python train.py --d_model=448 --n_kv_head=7 --head_dim=64 --norm_eps=1e-05 --rope_base=10300.0 --tie_embeddings=false --parallel_block=false --init="uniform" --optimizer="cautious_adamw" --lr=0.000531 --grad_clip=1.0 --schedule="wsd" --decay_shape="linear" --final_lr_fraction=0.0
MLP neurons of a small language model. Each row is named by its layer, matrix (gate and up: input weights) and neuron, and shows model dimensions 304-399. Each number is 200 + 30 x the weight over its row's rms, rounded and kept within 0 to 999. A neuron's up and down rows have the sign that makes its largest values positive.
After each neuron's rows, "fires on" lists the tokens most often at its 100 highest values on Wikipedia text that the model never trained on.

L8.gate13,194,203,201,118,223,215,221,185,178,182,185,198,206,206,217,208,192,166,238,209,234,181,205,221,161,206,166,161,211,184,215,159,248,204,206,222,216,185,166,212,200,91,196,196,163,208,201,189,183,149,152,199,214,211,244,194,218,215,211,215,169,188,201,190,193,150,213,197,181,231,179,185,204,234,218,182,221,226,200,200,249,208,221,219,164,179,217,218,180,173,214,194,186,232,144,179
L8.up13,239,157,236,185,238,236,190,208,193,225,238,226,215,246,187,218,161,242,225,157,230,173,173,213,228,210,219,205,166,125,190,201,157,194,181,185,181,194,233,250,184,221,190,178,204,213,182,191,258,224,207,198,186,188,212,181,189,228,253,229,219,227,201,232,219,185,169,183,159,199,166,197,240,202,211,189,217,227,221,195,227,150,199,236,164,237,179,136,209,190,205,238,270,222,209,195
fires on: " |", " 8", " 10", " Year"

L4.gate613,200,243,220,196,200,126,180,120,201,151,173,192,206,144,158,247,236,188,250,270,183,206,189,205,198,195,143,235,204,237,187,199,192,142,193,275,226,191,199,207,157,211,192,208,217,194,178,166,157,276,191,175,145,157,194,184,214,176,227,176,168,219,241,188,219,214,220,204,221,194,161,259,144,183,222,164,227,205,218,243,207,211,174,241,228,287,210,201,194,182,247,180,213,172,176,215
L4.up613,219,246,248,228,150,220,144,193,210,246,216,220,195,184,173,235,226,211,192,192,179,180,224,232,114,113,141,189,173,217,203,187,203,194,247,210,186,272,220,202,196,178,190,231,187,220,187,200,231,147,201,257,212,218,247,233,243,177,189,175,175,219,196,186,230,190,204,196,232,226,195,207,175,156,212,178,197,224,196,239,188,163,187,210,196,230,213,221,193,193,249,159,199,203,176,185
fires on: "s", " require", "est", " will", " result", " would"

L8.gate818,219,197,226,227,198,226,241,204,233,223,177,181,206,164,163,187,232,198,208,186,169,187,211,231,124,178,170,193,199,218,235,183,220,189,193,219,189,230,248,210,266,181,206,207,228,177,204,193,196,229,213,222,186,216,204,194,217,186,198,232,203,250,219,160,244,202,225,194,186,178,171,169,142,212,103,241,208,155,142,193,200,231,231,238,223,173,180,194,194,211,219,170,177,213,208,150
L8.up818,251,190,188,225,219,231,284,177,208,198,228,157,265,197,246,241,203,254,177,191,230,197,234,194,190,173,211,116,197,197,229,159,207,240,219,228,228,181,214,185,199,184,197,179,241,182,193,231,166,222,220,142,170,191,147,184,184,171,168,212,166,278,197,217,234,236,236,191,152,161,138,172,190,197,234,188,169,180,188,252,136,210,186,167,199,150,200,156,173,236,208,186,178,211,199,176
fires on: ",", "—"

L7.gate391,221,231,264,110,205,209,177,226,190,189,228,225,219,231,211,199,245,164,189,231,123,196,227,189,184,225,175,214,211,216,172,170,200,217,174,210,181,187,235,198,156,120,157,178,191,184,201,207,180,182,170,142,183,176,186,152,190,200,199,247,174,203,200,209,289,217,188,248,205,153,235,212,187,182,183,186,256,227,212,180,220,210,235,197,172,194,219,209,132,152,188,225,183,240,178,129
L7.up391,190,211,237,211,185,148,199,182,210,181,230,267,231,148,202,224,199,218,199,202,189,202,213,184,219,187,229,159,205,259,158,207,187,205,219,233,232,196,161,178,164,266,213,218,156,204,173,189,209,199,227,217,239,198,208,200,174,149,165,163,167,210,188,178,210,207,187,229,198,180,233,186,159,164,225,167,197,203,192,215,173,222,195,227,192,232,221,227,168,245,214,199,224,215,121,186
fires on: ",", "–", " (", ".", " |"

L7.gate1426,198,206,171,175,181,144,206,238,197,148,182,227,155,189,215,176,216,195,248,216,193,170,186,190,124,232,205,220,222,244,222,207,208,179,176,160,226,157,236,176,202,238,247,223,221,217,251,205,158,174,234,200,194,221,194,209,170,174,148,228,206,179,216,243,277,219,174,200,208,150,222,204,163,210,186,211,187,177,246,214,190,139,194,163,155,184,158,199,148,187,189,243,199,218,191,182
L7.up1426,214,227,237,214,174,223,208,193,182,150,182,254,241,256,180,227,217,229,178,147,133,207,162,202,164,193,173,216,234,208,220,209,240,187,212,232,207,152,204,189,147,153,196,178,226,188,227,203,255,161,194,254,186,198,193,152,220,186,198,232,263,238,220,255,195,185,185,191,201,181,265,249,198,207,235,144,220,167,143,205,195,224,232,195,202,210,225,180,197,172,211,214,240,218,190,214
fires on: "s", "es", "ories", "des"

L4.gate1126,226,154,215,182,209,138,205,172,238,209,170,194,185,139,194,254,210,223,202,233,203,226,154,204,176,154,206,218,193,183,192,227,254,119,161,178,173,170,244,207,244,186,216,207,177,160,164,221,201,250,206,197,198,173,202,185,198,217,209,184,186,213,254,202,209,245,128,225,183,175,247,209,210,195,161,261,153,229,250,224,159,211,164,238,251,196,199,173,212,165,212,199,219,168,200,186
L4.up1126,168,231,159,218,179,226,178,196,195,192,240,202,215,206,179,243,221,188,221,161,283,203,204,189,162,191,187,238,172,227,193,195,235,179,188,196,202,179,252,245,259,231,234,240,183,198,220,196,202,229,150,173,182,196,193,197,202,247,207,251,219,224,231,159,225,154,216,187,200,196,172,250,206,209,142,251,201,245,225,229,201,151,234,209,250,201,211,204,128,231,256,199,185,188,228,179
fires on: ";", ".", "?", "na", "da", ","

L7.gate910,150,220,232,246,208,212,231,218,148,220,187,181,199,200,181,253,222,236,240,198,231,212,196,148,153,174,238,185,214,162,153,182,238,186,195,194,199,270,167,223,189,175,198,215,227,254,248,179,235,220,168,255,182,176,150,175,168,184,174,254,219,223,203,216,235,188,127,271,235,175,175,210,160,219,184,236,185,206,190,211,173,215,259,187,191,249,203,178,151,184,221,180,185,214,199,154
L7.up910,172,189,213,161,232,203,167,214,214,214,205,203,143,217,191,218,176,273,201,199,205,235,217,182,171,174,207,235,223,230,236,236,136,232,258,229,170,145,220,172,193,197,182,179,204,215,182,211,143,155,138,192,257,216,191,158,185,227,167,213,203,162,190,195,152,151,143,202,219,200,197,183,217,261,165,225,166,160,174,200,258,205,162,256,193,223,225,187,173,208,178,237,220,154,184,229
fires on: ":", "s", "—", " —"

L4.gate604,208,237,252,207,216,216,186,183,194,228,192,148,160,236,228,212,185,211,194,199,172,193,249,214,213,223,167,175,203,149,181,185,218,176,199,194,238,259,197,202,215,189,202,192,157,182,163,207,210,256,256,175,202,164,215,162,207,199,213,177,223,217,211,206,233,211,209,243,185,216,206,194,211,206,226,220,236,231,209,172,228,268,227,115,207,199,181,260,229,206,206,205,182,153,211,236
L4.up604,210,242,207,239,207,185,228,220,229,176,236,213,222,148,224,161,182,206,169,202,186,229,170,197,226,259,170,144,191,191,211,185,139,229,248,241,180,156,210,222,179,216,214,168,209,214,212,162,189,214,184,264,215,257,221,170,203,195,229,189,245,166,186,148,201,180,234,214,215,194,235,203,216,236,195,230,197,173,180,251,203,183,229,224,157,166,155,171,131,231,212,242,187,194,165,190
fires on: "ti", "ion", "over", " An"

L7.gate1762,175,230,191,144,173,172,193,136,182,244,192,244,135,235,183,177,228,210,194,172,192,237,164,262,216,232,161,167,224,115,252,174,211,183,195,155,241,175,226,219,229,220,256,217,143,203,226,187,199,202,136,245,183,224,218,222,193,178,221,180,188,236,195,216,228,263,188,175,188,235,160,176,153,180,183,206,186,235,167,263,193,173,247,205,184,214,220,208,213,157,222,191,252,190,183,185
L7.up1762,178,129,223,209,232,202,207,243,178,221,225,245,196,188,209,184,212,172,252,225,191,173,179,206,130,175,144,216,205,160,208,253,233,209,223,163,196,177,257,212,246,184,275,205,186,165,231,219,174,179,213,232,192,179,199,172,245,164,207,188,237,191,132,229,241,239,169,177,246,189,184,225,212,205,192,173,219,190,180,255,208,206,187,172,169,210,204,208,200,206,231,225,253,227,211,166
fires on: " that", "s", "ad"

L7.gate199,237,212,219,161,209,210,247,208,175,215,198,241,194,209,258,153,235,198,211,204,182,172,267,177,200,177,174,184,182,196,220,199,227,228,182,183,247,216,197,214,233,194,203,237,240,187,198,222,112,200,195,151,179,266,213,173,208,127,216,140,214,161,208,180,189,196,231,222,204,198,202,214,225,201,162,237,234,138,194,191,196,220,212,173,189,203,165,186,203,174,212,179,198,174,207,191
L7.up199,186,139,170,169,239,186,191,199,158,249,173,240,195,183,239,176,175,225,248,179,238,158,205,142,171,190,177,192,198,217,247,235,181,195,198,222,249,213,128,188,227,213,239,165,156,240,182,253,183,192,182,246,268,260,225,176,186,232,237,214,201,173,209,197,205,197,170,159,221,248,254,165,203,210,244,213,224,179,161,207,201,183,175,139,199,205,206,160,208,196,244,167,261,182,223,190
fires on: " and", "-", " as", " also"

L4.gate980,215,224,213,203,199,191,230,288,179,185,238,186,167,229,203,178,170,227,219,235,192,206,207,232,226,190,179,179,176,247,231,198,220,165,234,143,178,132,188,183,146,228,230,203,219,242,232,170,192,172,234,203,194,212,204,180,229,202,212,179,220,247,167,206,239,126,189,198,163,201,201,171,221,227,242,199,226,259,205,151,221,185,207,205,219,178,170,249,191,202,123,192,228,163,201,206
L4.up980,151,198,208,233,210,205,258,166,199,182,195,223,188,170,229,125,227,242,208,214,205,204,197,207,228,176,216,208,221,224,191,164,184,255,187,208,225,199,222,209,198,184,199,188,170,201,193,254,162,185,157,185,191,213,203,183,181,168,154,187,191,154,203,228,257,198,205,214,190,252,191,253,187,181,138,250,194,202,167,233,219,222,180,185,155,207,236,207,239,235,229,228,222,174,260,207
fires on: "2", "en", "3", "6", "1"

L8.gate510,192,291,203,174,210,195,230,173,221,221,135,186,180,198,236,191,231,177,165,230,207,191,257,197,214,157,220,187,167,156,181,181,227,237,184,178,198,169,212,207,182,206,182,257,198,255,161,143,186,225,163,211,246,181,200,183,168,217,245,213,162,167,200,190,237,215,139,207,203,163,225,213,153,189,163,166,204,167,218,230,148,236,233,193,191,176,206,200,170,198,174,212,198,215,244,164
L8.up510,213,224,228,205,205,233,214,196,193,183,190,228,195,173,215,194,181,168,194,155,269,207,189,214,203,194,153,209,207,192,170,241,237,162,234,231,161,155,259,250,164,211,142,190,209,178,222,202,172,186,162,137,172,217,271,212,176,210,210,193,221,244,205,212,180,257,172,224,210,212,264,247,229,213,184,222,219,175,180,180,171,219,213,191,226,159,221,190,186,253,188,190,184,170,199,204
fires on: " of", " |", " and", " in", " Pts"

L4.gate225,163,232,173,211,186,193,159,183,163,195,195,223,170,155,203,166,218,225,195,211,225,162,233,158,156,259,190,223,197,213,228,203,171,182,120,190,205,194,184,198,245,219,193,191,182,164,163,209,218,230,188,211,151,185,239,230,184,187,224,217,184,181,215,224,199,156,166,228,190,228,212,259,182,175,150,257,195,177,292,251,156,224,164,224,239,229,186,235,174,230,235,195,232,203,203,144
L4.up225,229,188,253,170,166,124,207,178,256,210,212,230,255,149,193,167,238,193,209,237,189,188,217,158,194,218,216,189,144,201,167,216,182,184,207,185,155,204,184,182,246,194,190,134,230,208,211,231,237,218,206,182,155,204,219,227,221,200,207,226,220,156,256,196,228,196,153,184,180,213,210,194,177,234,219,288,204,197,237,244,211,230,218,201,192,243,205,246,193,199,211,231,256,168,209,237
fires on: "in", "well", " named", "t"

L8.gate625,193,226,257,152,177,195,215,174,192,227,199,297,179,148,175,245,235,227,160,217,199,187,251,275,132,158,236,185,199,219,191,165,175,227,202,173,180,212,196,172,241,211,237,268,213,198,175,126,187,217,201,175,154,187,220,212,233,148,216,195,199,213,163,198,246,227,167,206,189,210,175,178,180,198,216,167,152,241,206,210,205,210,211,216,207,265,219,222,222,182,178,193,162,263,209,170
L8.up625,244,175,218,217,189,205,189,242,115,192,214,180,227,234,147,193,206,272,202,232,209,253,159,239,199,227,162,217,184,182,205,212,233,181,180,162,189,180,185,256,151,203,205,187,233,212,194,220,220,184,199,183,223,173,186,265,240,189,129,215,154,224,178,267,240,216,195,261,230,184,225,244,195,210,209,223,204,167,178,185,159,186,165,220,155,291,194,255,178,189,159,217,204,201,216,193
fires on: "s", "ed", " be", "art", "es", "ly"

L4.gate1412,260,219,242,160,168,232,169,185,177,231,260,216,116,184,210,213,195,191,185,205,195,180,208,170,156,230,199,171,161,201,256,226,225,167,240,184,177,150,244,201,135,251,197,190,195,238,176,211,228,180,214,200,113,202,114,229,245,131,175,215,190,168,196,174,231,212,241,231,160,182,175,151,196,225,200,207,170,217,160,206,222,198,226,192,196,271,230,190,217,228,198,217,225,198,173,183
L4.up1412,227,152,259,220,256,225,230,192,154,199,174,179,163,208,195,220,188,219,204,242,196,163,192,211,171,232,208,221,180,162,210,117,195,133,219,173,215,191,212,144,220,230,261,207,215,225,205,227,194,231,158,153,229,192,172,184,235,141,215,171,171,176,154,195,177,249,197,222,196,236,206,137,223,176,206,201,200,245,153,131,247,227,163,170,231,266,220,207,187,205,198,242,238,182,245,221
fires on: " =", "og", "ag", " was", "ann"

L8.gate830,199,249,211,222,205,201,189,252,215,198,179,211,163,186,258,220,219,185,212,181,225,219,208,203,152,243,223,231,181,225,162,201,182,199,187,252,229,199,166,196,151,230,175,166,210,179,192,156,229,218,176,234,223,257,235,161,208,209,171,200,167,185,213,199,184,235,230,175,198,241,233,280,171,214,227,185,237,222,217,176,192,207,181,90,200,184,225,221,203,193,222,198,211,189,150,175
L8.up830,142,216,207,183,238,240,196,187,184,231,254,177,214,265,208,228,194,156,267,213,235,229,212,173,205,235,216,168,236,176,162,240,240,195,197,213,183,188,200,256,204,197,117,218,191,210,242,171,211,156,192,213,158,191,175,192,153,206,270,225,189,194,204,208,190,170,176,199,220,152,198,239,164,244,148,210,222,179,223,164,235,188,213,252,244,144,186,227,170,203,246,156,141,230,162,164
fires on: " such", " this", "go", " that", " same"

L4.gate348,227,228,193,182,178,175,179,200,212,202,171,214,237,176,203,207,182,143,170,229,159,191,271,180,190,204,191,259,160,179,248,149,196,200,288,185,188,190,174,188,237,175,185,159,194,188,172,185,223,218,167,166,198,136,202,145,209,257,215,175,175,203,169,214,202,228,214,240,213,240,167,242,127,214,214,210,231,197,194,248,165,223,165,216,248,226,240,155,217,158,216,201,205,184,192,198
L4.up348,183,186,259,196,205,175,174,192,187,183,233,166,193,208,251,137,201,251,133,202,198,217,225,185,256,203,187,184,194,174,199,226,217,196,196,243,218,193,227,203,221,212,154,173,236,209,183,225,187,240,229,203,174,179,188,219,220,210,196,208,169,166,197,212,188,239,225,195,195,252,168,168,173,203,189,228,213,226,205,190,220,216,212,169,198,200,209,170,219,123,200,199,207,213,152,247
fires on: "se", "s", ",", "l", "d", " However"

L4.gate507,172,265,233,182,194,196,211,179,166,204,209,216,202,211,231,185,236,171,165,201,184,186,237,246,184,166,198,164,205,157,197,243,202,201,207,212,201,192,178,189,193,171,201,245,255,138,166,183,191,165,205,160,179,191,173,242,220,200,206,228,210,182,197,159,233,164,179,208,223,204,165,221,191,216,194,209,182,143,249,177,214,142,196,215,231,213,195,154,183,153,215,153,249,177,189,227
L4.up507,210,202,174,234,210,176,206,206,183,241,211,172,182,177,186,239,222,236,199,177,202,183,197,210,248,207,202,199,188,192,224,259,231,201,244,201,239,197,205,236,170,165,211,192,156,228,200,231,237,178,210,200,161,143,186,181,179,217,161,172,198,174,176,236,182,136,173,204,219,191,205,195,186,209,178,223,235,219,219,228,238,225,246,176,176,213,170,187,245,149,146,230,203,215,193,192
fires on: "r", "in", "ge", "bl", "ry"

L4.gate1724,193,224,201,233,130,220,189,227,218,217,206,150,229,214,166,206,173,234,238,212,182,165,196,190,149,210,241,237,176,182,201,225,196,147,206,173,174,175,219,252,196,235,177,266,227,179,145,226,159,187,168,201,204,172,192,176,199,229,181,217,229,225,218,173,189,161,247,142,235,230,163,242,199,201,200,180,221,171,217,272,215,188,155,196,215,219,236,192,202,188,187,185,223,206,180,246
L4.up1724,162,206,222,198,221,236,178,203,225,152,222,163,241,206,169,123,216,224,132,222,129,230,217,150,173,191,193,182,235,170,262,240,228,201,255,218,169,183,205,264,209,184,186,215,293,202,197,202,228,123,185,224,219,217,172,221,260,220,162,238,209,238,189,260,214,225,226,227,202,248,231,204,224,198,236,180,164,186,187,202,185,161,240,199,176,201,210,212,177,135,220,200,183,211,171,192
fires on: "s"

L8.gate198,111,199,218,166,189,278,198,250,224,213,184,197,224,247,236,159,196,146,181,189,145,162,242,217,216,172,174,200,157,206,218,186,199,212,228,211,287,194,172,151,182,217,173,249,173,244,196,161,252,154,157,206,154,194,176,121,234,240,171,213,188,227,236,194,237,162,163,171,208,186,216,271,203,168,163,196,215,198,233,219,221,198,246,203,163,152,229,210,187,185,157,195,221,256,221,146
L8.up198,189,134,198,151,228,212,180,276,207,222,207,240,223,160,228,200,198,207,226,221,163,167,143,182,220,216,205,158,195,211,172,165,211,219,265,202,175,191,180,184,203,224,254,210,209,202,193,199,216,118,179,196,224,130,213,171,177,271,169,192,241,191,192,205,244,179,235,167,203,220,198,195,226,222,138,181,238,197,237,184,201,223,223,148,245,202,209,194,219,158,188,202,176,181,211,193
fires on: " (", "8", "9", "1", "6", " |"

L4.gate843,179,264,163,196,198,179,210,191,167,230,177,240,194,223,194,216,204,234,206,234,166,208,197,240,239,169,180,209,246,227,155,203,209,224,203,186,229,159,175,221,213,196,158,204,203,190,184,247,214,210,210,169,191,166,190,216,199,190,264,171,212,218,219,216,195,188,120,251,190,159,178,163,167,118,204,251,190,189,171,153,170,190,170,195,223,226,174,210,180,213,170,167,150,191,220,188
L4.up843,229,203,180,160,186,222,161,181,219,206,196,216,175,147,169,230,207,209,210,192,191,208,227,179,256,279,167,156,214,179,230,151,215,209,186,189,200,190,208,210,180,188,137,207,213,161,206,180,171,205,226,185,177,221,164,133,196,192,192,190,216,185,214,192,229,205,255,236,182,164,244,226,233,242,236,220,201,228,138,240,223,220,138,193,243,198,195,220,157,200,242,148,169,188,226,250
fires on: " Am", "em", "der", " am", " Ell", " Conn"

L7.gate835,180,218,203,156,205,220,255,177,172,178,162,231,139,166,218,147,217,164,196,207,214,143,212,189,223,165,204,184,156,188,187,183,167,169,177,190,234,216,200,182,158,188,187,182,181,173,175,163,241,201,172,160,164,200,149,228,199,218,240,228,170,148,231,195,216,258,195,254,189,191,237,216,226,163,227,219,186,193,219,224,255,169,205,176,197,168,179,185,183,193,196,205,182,186,208,181
L7.up835,196,190,174,224,191,215,226,194,246,230,174,176,202,186,190,232,242,225,202,168,212,219,167,187,200,182,169,161,171,188,271,178,203,168,169,240,201,267,191,207,169,195,192,233,210,219,145,183,148,186,190,236,192,193,159,206,207,234,244,185,193,212,205,218,187,254,247,230,243,195,223,219,190,196,204,191,223,231,219,255,209,124,252,199,178,181,174,239,221,160,164,199,197,203,161,183
fires on: "in", "er", "r", "ir", "or"

L4.gate242,205,224,203,222,182,180,168,221,233,167,221,172,229,232,188,289,213,245,191,167,199,112,225,206,233,190,263,251,154,230,192,161,223,152,240,224,161,157,218,226,240,257,201,222,227,216,210,175,226,228,192,183,183,134,181,208,226,305,188,254,175,173,193,279,204,227,214,180,196,187,162,217,224,214,224,173,228,214,140,204,226,197,160,207,159,227,167,189,181,172,237,215,236,188,134,214
L4.up242,190,205,231,212,172,167,201,233,180,193,209,205,250,223,177,202,241,184,247,196,172,144,202,146,193,223,235,206,225,178,253,211,231,183,199,177,136,175,203,226,201,190,207,196,195,177,173,177,172,190,193,220,163,205,174,257,204,197,164,239,163,249,193,246,208,231,205,227,194,137,203,189,159,206,224,206,154,115,177,185,158,221,167,197,131,213,215,161,114,155,233,228,211,209,186,178
fires on: "s", " years"

L8.gate148,170,188,259,201,211,189,206,207,220,247,158,189,171,192,173,226,209,177,198,187,194,177,206,137,173,194,187,165,226,235,162,211,212,206,263,180,184,216,162,211,199,236,188,212,201,229,280,182,194,162,190,156,258,195,196,299,188,263,212,217,172,197,235,237,224,228,180,198,211,154,191,214,149,183,156,225,174,159,165,161,135,173,201,133,206,147,196,203,193,201,223,229,236,184,222,155
L8.up148,182,201,223,194,238,252,166,148,170,173,171,217,201,214,187,186,202,222,169,207,212,100,165,197,231,209,140,210,222,171,152,173,230,213,245,184,205,199,215,215,223,189,215,208,246,234,217,183,224,209,203,246,186,214,210,173,203,182,192,221,214,180,178,194,194,249,199,211,183,256,258,261,202,184,164,210,185,197,183,178,142,215,184,234,168,238,147,159,177,216,216,204,221,232,219,184
fires on: " of", " and", "des"

L8.gate540,193,196,177,211,186,224,231,137,194,244,187,201,210,194,216,128,227,180,201,254,167,236,243,175,141,200,203,167,183,189,201,212,150,169,239,175,201,229,191,155,180,171,199,221,263,216,203,174,148,185,230,175,190,265,224,237,226,159,213,206,168,171,159,226,192,187,204,188,126,223,182,227,193,197,174,208,208,174,206,184,201,208,180,205,212,171,232,178,182,190,155,195,205,229,235,180
L8.up540,232,156,217,203,213,144,179,196,245,144,202,209,138,206,177,193,195,169,174,201,162,240,204,150,150,197,192,204,206,178,197,190,176,166,207,211,204,194,145,155,159,227,174,167,248,232,159,175,167,177,159,209,213,233,177,155,189,185,201,189,187,257,209,254,178,195,211,210,187,171,251,234,210,125,217,181,187,194,171,199,197,226,165,231,265,182,179,207,170,198,210,194,216,153,232,199
fires on: " and", " or", " as", " then"

L4.gate162,198,206,182,214,210,195,235,261,176,236,182,189,213,208,197,208,215,191,208,198,169,155,253,182,163,193,132,219,175,190,223,182,164,210,182,181,194,197,233,172,205,227,194,178,207,172,203,182,241,168,213,178,169,247,187,243,232,188,202,159,199,186,206,229,190,234,197,241,219,230,247,192,196,211,195,245,221,161,173,233,216,202,175,161,180,208,245,213,157,176,262,220,199,224,175,178
L4.up162,173,188,173,210,210,187,245,226,209,186,195,168,211,201,210,229,146,208,186,200,151,150,216,163,242,255,192,205,149,199,203,216,169,170,154,223,169,197,233,251,240,253,204,185,187,183,186,160,207,175,196,162,217,178,202,237,251,202,167,175,180,180,216,194,132,236,217,228,215,245,210,174,201,238,182,212,207,209,183,214,230,189,200,174,191,257,182,211,233,197,259,177,168,181,217,183
fires on: " town", "ers", " city", " owner", " parish", " union"

L8.gate1711,181,195,247,201,229,183,210,206,148,184,195,183,194,114,181,233,206,254,245,231,217,197,192,120,157,187,206,185,225,189,215,165,242,190,239,206,203,152,186,202,145,203,174,166,222,198,197,219,200,160,164,197,195,221,153,225,202,166,220,181,216,209,233,242,221,193,189,271,191,209,195,230,135,173,174,257,213,179,145,206,240,179,179,121,189,219,225,210,168,143,197,224,256,178,203,178
L8.up1711,229,237,203,208,232,187,212,216,234,203,229,174,217,180,229,216,206,240,216,164,218,199,179,187,201,185,209,214,177,210,270,179,187,177,149,152,127,142,185,145,215,262,191,149,232,188,142,227,184,260,159,163,223,222,204,200,207,228,210,164,269,180,221,152,205,229,226,207,171,222,201,226,223,203,176,156,213,214,180,198,203,230,235,161,166,210,179,167,206,199,204,269,213,182,196,192
fires on: ":", " include", " including", "s", " as", "ae"

L4.gate1009,151,230,247,189,187,196,202,190,167,224,217,207,156,173,181,217,219,182,190,218,201,199,153,223,200,200,182,235,198,191,164,208,226,262,193,150,258,194,215,210,189,166,205,132,180,151,221,203,221,218,171,204,183,160,131,180,220,204,177,184,215,188,192,194,229,175,215,221,189,197,167,177,163,209,200,197,191,169,191,201,220,206,212,227,191,228,192,199,210,200,199,233,214,245,207,210
L4.up1009,193,160,213,206,225,212,202,186,169,198,193,122,198,216,179,183,190,182,194,247,192,157,170,176,226,211,189,237,211,208,170,184,252,260,221,167,206,188,137,205,162,230,216,241,167,165,144,210,238,164,185,143,162,226,204,211,157,220,225,197,160,203,204,244,212,210,164,172,204,248,170,203,201,254,202,190,204,157,147,189,209,222,205,191,179,138,251,258,204,187,182,240,129,201,182,209
fires on: "0", "art", "unt", "ast", "ult", "mit"

L4.gate716,159,201,189,206,170,150,198,204,193,207,175,207,171,233,177,219,207,164,189,184,292,189,189,221,174,235,216,201,188,206,165,252,247,155,225,171,238,226,239,191,231,228,225,199,222,235,274,236,181,190,215,239,310,172,162,173,197,150,157,206,196,192,172,207,209,148,220,215,184,132,233,235,202,178,167,161,187,199,156,191,168,218,186,215,176,247,200,186,196,161,188,183,180,225,208,178
L4.up716,199,224,187,217,165,195,194,154,185,208,148,229,127,232,158,252,187,181,209,168,146,168,232,191,239,141,221,130,233,175,256,223,208,176,215,196,185,176,206,195,191,180,177,178,165,269,245,195,256,241,200,141,148,159,220,137,205,186,185,189,146,191,189,228,223,196,267,239,259,185,168,175,230,224,235,201,149,193,252,196,221,195,177,221,196,173,218,183,207,207,165,184,187,188,195,207
fires on: "de", " who", "ed", " had", "cha", "ez"

L7.gate1726,201,181,186,214,213,157,183,194,202,238,174,170,168,135,246,225,230,176,222,167,223,214,265,204,187,172,166,212,262,161,181,220,253,125,163,165,240,169,177,169,212,170,214,217,163,192,164,192,231,240,195,224,191,236,197,152,172,184,189,217,188,246,284,176,201,189,156,214,179,148,233,240,172,216,136,227,193,210,255,280,227,216,212,205,251,176,177,164,136,184,237,224,188,180,264,204
L7.up1726,217,201,170,203,191,191,175,207,136,262,269,167,178,216,236,207,201,223,210,197,190,151,231,181,190,186,239,189,200,196,217,179,185,189,212,144,145,218,143,182,239,183,209,229,186,206,161,186,177,250,164,165,150,191,171,207,206,264,142,193,196,192,204,244,215,183,171,169,186,210,192,186,177,223,207,193,209,155,208,176,213,140,186,200,235,189,179,195,145,184,211,178,217,196,187,162
fires on: ".", ",", ";"

L4.gate1288,219,221,227,227,201,189,135,213,221,198,185,178,241,152,224,208,226,236,191,203,208,158,260,178,151,175,196,203,156,242,218,257,211,200,191,146,185,229,192,197,228,244,153,205,209,188,146,205,210,200,198,195,193,189,197,155,198,181,161,207,191,224,198,209,242,180,171,167,224,184,156,204,136,229,146,194,180,169,188,257,220,163,222,244,180,168,211,194,186,194,233,187,231,189,196,170
L4.up1288,161,151,166,185,190,201,189,186,185,250,211,174,165,190,183,279,231,177,224,215,216,184,172,235,185,194,187,163,205,187,207,226,161,167,161,213,224,227,205,194,215,210,184,246,182,181,181,179,175,263,150,211,200,179,135,208,218,183,173,166,172,136,205,165,182,211,210,194,234,186,201,272,236,193,151,202,177,199,239,221,209,185,228,195,224,273,176,219,201,217,217,182,173,197,240,203
fires on: ":", ";", "—", "?", " —"

L7.gate1225,197,156,157,219,196,230,175,180,211,205,217,208,184,203,179,241,171,199,170,191,155,168,188,229,184,211,158,233,233,144,291,228,176,231,232,180,197,197,243,187,223,257,226,190,223,245,225,200,150,162,212,179,220,245,188,172,173,236,245,206,232,202,204,236,177,177,247,187,227,195,215,210,195,186,203,206,208,200,173,247,177,244,207,199,203,204,227,211,186,227,182,187,219,195,214,215
L7.up1225,180,167,221,233,229,169,239,141,239,233,178,188,230,138,140,208,198,182,250,138,205,270,179,183,167,249,206,198,205,188,150,239,246,153,272,239,242,193,211,209,206,222,207,242,166,177,243,187,192,212,205,232,175,214,213,143,249,207,176,193,248,195,193,234,206,230,193,159,180,209,245,223,212,175,218,158,215,169,225,248,233,192,174,205,165,227,245,213,208,204,192,154,201,232,176,221
fires on: "st", "s", "ist", "ly", "th", "rd"